config = dict(
    num_hidden_layers=19,
    hidden_size=512,
    num_key_value_heads=8,
    intermediate_size=1728,
    vocab_size=29432,
    hidden_act='swiglu',
    norm='rmsnorm',
    positions='learned',
    tie_word_embeddings=False,
    init_std_down=0.0,
    warmup_steps=415,
    doc_mask=True,
    dataset='wikipedia_en',
)
MLP neurons of a small language model. Each row is named by its layer, matrix (down: output weights) and neuron, and shows model dimensions 341-511. Each number is 500 + 25 x the weight over its row's rms, rounded and kept within 0 to 999. Numbers have three digits each. A neuron's up and down rows have the sign that makes its largest values positive.
After each neuron's rows is what it responds to, as a language model described it from the Wikipedia text at the highest values.

L6.down1442:493492515495494475498512512484513472492489497477520461471485504407479474466503470498455542527479515470474499518485487469511517494524518501516488545491524494511507520497472461505496469519537448467527538510510515494500508476528501474479482488489514488513548496490508486562508493514535496513492459498505511488484495475511512513511495511508522457499553492535480519481505496473485529549532497509497532537482480549497535518487516488479516508488488491459527493481492482461520486512481516468513473507496470552503521470491
Responds to: Mid-word i-ending fragments. Word-internal pieces ending in i or o, often in foreign names (Lahri, Pezzutti, Kochi, Sunni), plus prefix or ordinal words like first, third, non-, semi-.

L4.down342:528501549521491512500484487439471519547492488533473506511449473514501537497494524499462506449470492518488515468497469514509515509529506500483510483502535513462493527446482522525512450452458480464477493510509489459493504545495486554479513504468536528488522504460515519510486510510498470516510534489490531490439468500511502521518475516482528525495538499535480491524533463451480536539501520498487528468471484516442485512496486498507494489458470487468496557503538482502515504500542519516504484533504489504434534518470
Responds to: Word-final name pieces. Last subword pieces that complete a proper name or rare word, such as Shal-ini, Rug-ii, Bass-ett and Wein-berger, plus whole-word names like States (in United States) and Tennessee.

L4.down263:521495506494463502507475465491505523505517497487486529545508453494530523527489474534486527518516563493489503558449481502469495521526495505496413509520464458493512489526539493513520514488538501473526472480498498563508519495488498527476457501508488466507484482491513517507520519551512506491536500509526510466465503511480488491517489463501484493497538503493477549542488510471448539493521488487505510494499509511536477507493550451543509460539493558548489475524500496503468488493470507506473500470505511502498483488502
Responds to: Institution name words. Head nouns of institution names, mostly educational (University, College, school, NCAA), plus some other organization words (Memorial Stadium, Trust, BBC) and scattered name word-pieces.

L13.down720:496466503532512496496490477485502467477513521500452542517492510480499514495505462509489487491531471473532496510509552468488490464489480473518522502499529485496545519457497515494530480479440474488531519486494511512551521499516456583511479459491517490521480488489482495503476500487502496489488521505528500497516515522513496449502502490438553476503506522488512500510469555516480505505488497518513490574506507474505509542518488537514437492485501491460533561513460490528498477482512505477491493520492472512519485476532
Responds to: Authorship and writing verbs. Verbs and role nouns for a person writing, authoring, reading or signing a text (wrote, authored, co-write, editor); more weakly, leading date digits and "of" after member or survivor.

L13.down1250:528499480545509501517473457480516449503510504478470466489482519481528506488484487470482483534463461517525475468536504508502492499539519471482513514475516510518522494469460493486472513499445558473515480498529497514533507481499487505463538476496476505519476521481503569490465524529532509453500530430487516511501484474462500483474490497507525517520490454494529469483539472509492489506491490504507502510484460522505524476497545580485495519482499491493515537493494532483510449451473508488485493461477475525530494488511
Responds to: Movement-verb prepositions. Prepositions, mostly "to", right after verbs of moving or relocating, as in emigrated to, moved to, departed from, returned to.

L4.down594:510519480515516541520453505511460536492477470512499495501493525555469515484508469514519503511474477492502532418485499478517503512504488497523533546501494517516446526526481507507523457555495523558520477527415462459506476557493485486459475449496593507494544491499527495455490497506500521511520494548501499483498500540510497529496454494511481508488503512517498508524500501521513545500494495490476482462500471506483482486480495473503515480464512481533509497505494509494535555496488498493511478514476479506470529468489
Responds to: House and compound heads. The word house after a possessive or modifier (Vidya's house, auction house, upper house), plus other noun or name endings completing compounds (Police Commissioner, Dixie, soundscape).

L13.down459:488469532500506478490524508519466560482517503524447472494510507531495499467547515505502494488527518506509507503483500471457484480553477507524478461509547499471477486488522469514506516453486524499495538516562521437477504505510531494517479523491455504527500463494476467501449508510497485499464469520504530480484543457547505462459486532519521502483463528498472504540486466518500477493505532481537490493502509511494457507464519476450498444499521494483484480461495528477499507476481483501484505500515462523516473508503
Responds to: Referential and linking words. Words that point back or introduce examples, mostly such and known right before as, plus which, this, same, similar, other; sometimes mid-phrase foreign pieces (tour de force).

L13.down391:494484489458547492474523482518465531511574510514518522513480499546546487534483504518506484492503481499479499500473502499546531455500542494498499468508477507460516477526484518476525498507474504492523460492488536513487548482515479469504500513474493503445496457515477497485464477490531483476495486496503491495502512516497498499485474493474519453479493480480471529544541509558519494516502498511483478528501513505523506544529512518528505495493480533494505495497523484454521532485472524442473513500520486492524491492497
Responds to: Biography role/institution nouns. Nouns in Wikipedia biographies naming a person's institution, role or life stage, such as University after a name, mayor, attorney, age, college.

L6.down1561:468493472506494521483499496501485526534501469486437485471551519450518518546478467516500490506499499494511545531479519518514479466474490491521489521500480511446481475539517492513510532454538530506507475531487462472506491451473528513502501503484553524520510500502536505509523485524473498547543494493444516511483449544536541505474541481493466509525508493525492501476528497526458510522472518504499504500537452483504496508468501511456462483528482506473500530508512450504508511523492443478487502506497469516422516460478
Responds to: Start of multiword names. Mainly the first noun of a multiword institutional name or field label, followed by of or for, such as House (of Representatives), Conservation (status), Agency (for Healthcare); sometimes ordinary nouns like populations or mines.

L6.down1211:543497525519558486502445477445521492515476517536477487496480538465525496482517473519505457565551496499490502507442507482463487488470450500498506540541530502525491509483507545526495518502496521480547548483473519485522453475480513448519494504564509488513544501484484533498477458538522489441488483482517526468486530519510488508509486507508478470499535500496492513458505475503477534540483474469477490489439491501511505535500486474489496497568495507461495508437508498479431548474508518474510483507487504526475478537496
Responds to: Institution head nouns, quantifiers. Head nouns ending institution names, such as University in Princeton University, plus Association, Society, College, and Hall; also quantifiers like two, both, some, all.

L4.down721:458526502511512505462501449499487523530520484499469518498459497508513456495473453522491490503498491493490500510517470485466545476471518512501480487528484505493500518525503508474513505517501531488485511505495508497534508492476518497553491545522504533494515507497507465509467493500565507473503523522490487462495471499464526481473498487519475538505535492491487442468461516545505523520509515508518477499503514456469453546466518513466495489533488505506452530457478486499431491501472504490540481514487471528467492478478
Responds to: Passive/past participle verbs. Past-tense or participle verbs right after was, have or a subject, often followed by by, out or up, e.g. approved, written, set.

L6.down1467:543522520525503484496545517536559525521543520491495527557456527450533491506509518506483473499477526486502520486543466469450518528491477542488460514507488508518506505535505503484485521474487516520496501495511525525531526492499511516479478513496506550507509541503518513486469520505499488506494472484461515437504449508484519499499515510504524451488460489492523470465462515499511531486496485503490518544525528524458450494464486447505550486508512542506524489426508492502517538481529499497493521507508494546476509495458
Responds to: Creation/action past verbs. Past-tense or past-participle verbs of making, building or producing, often after was, were, or and, such as made, built, released, produced, recorded.

L6.down602:494537474509543517535536516534451455499488528488473515513533493516530485533497542488504512505556486488520494534503491504537545489474520517540498503498476499476498495477483502511503509518517487484489464466485531514468505536536452452485490498491490528479516495503539503527521480482473486497505513476539447520531483518522471448489533487519512534462515484534512446449500512519472491520554515497493457510499462494468501548449511471492550492521463484489453499500486517531500511484489526496509480536490488480509469496519
Responds to: Joining and temporal prepositions. Verbs and prepositions that introduce an organization or period in biographies and histories, strongest on joined/joining (also during, into, following, founded, established).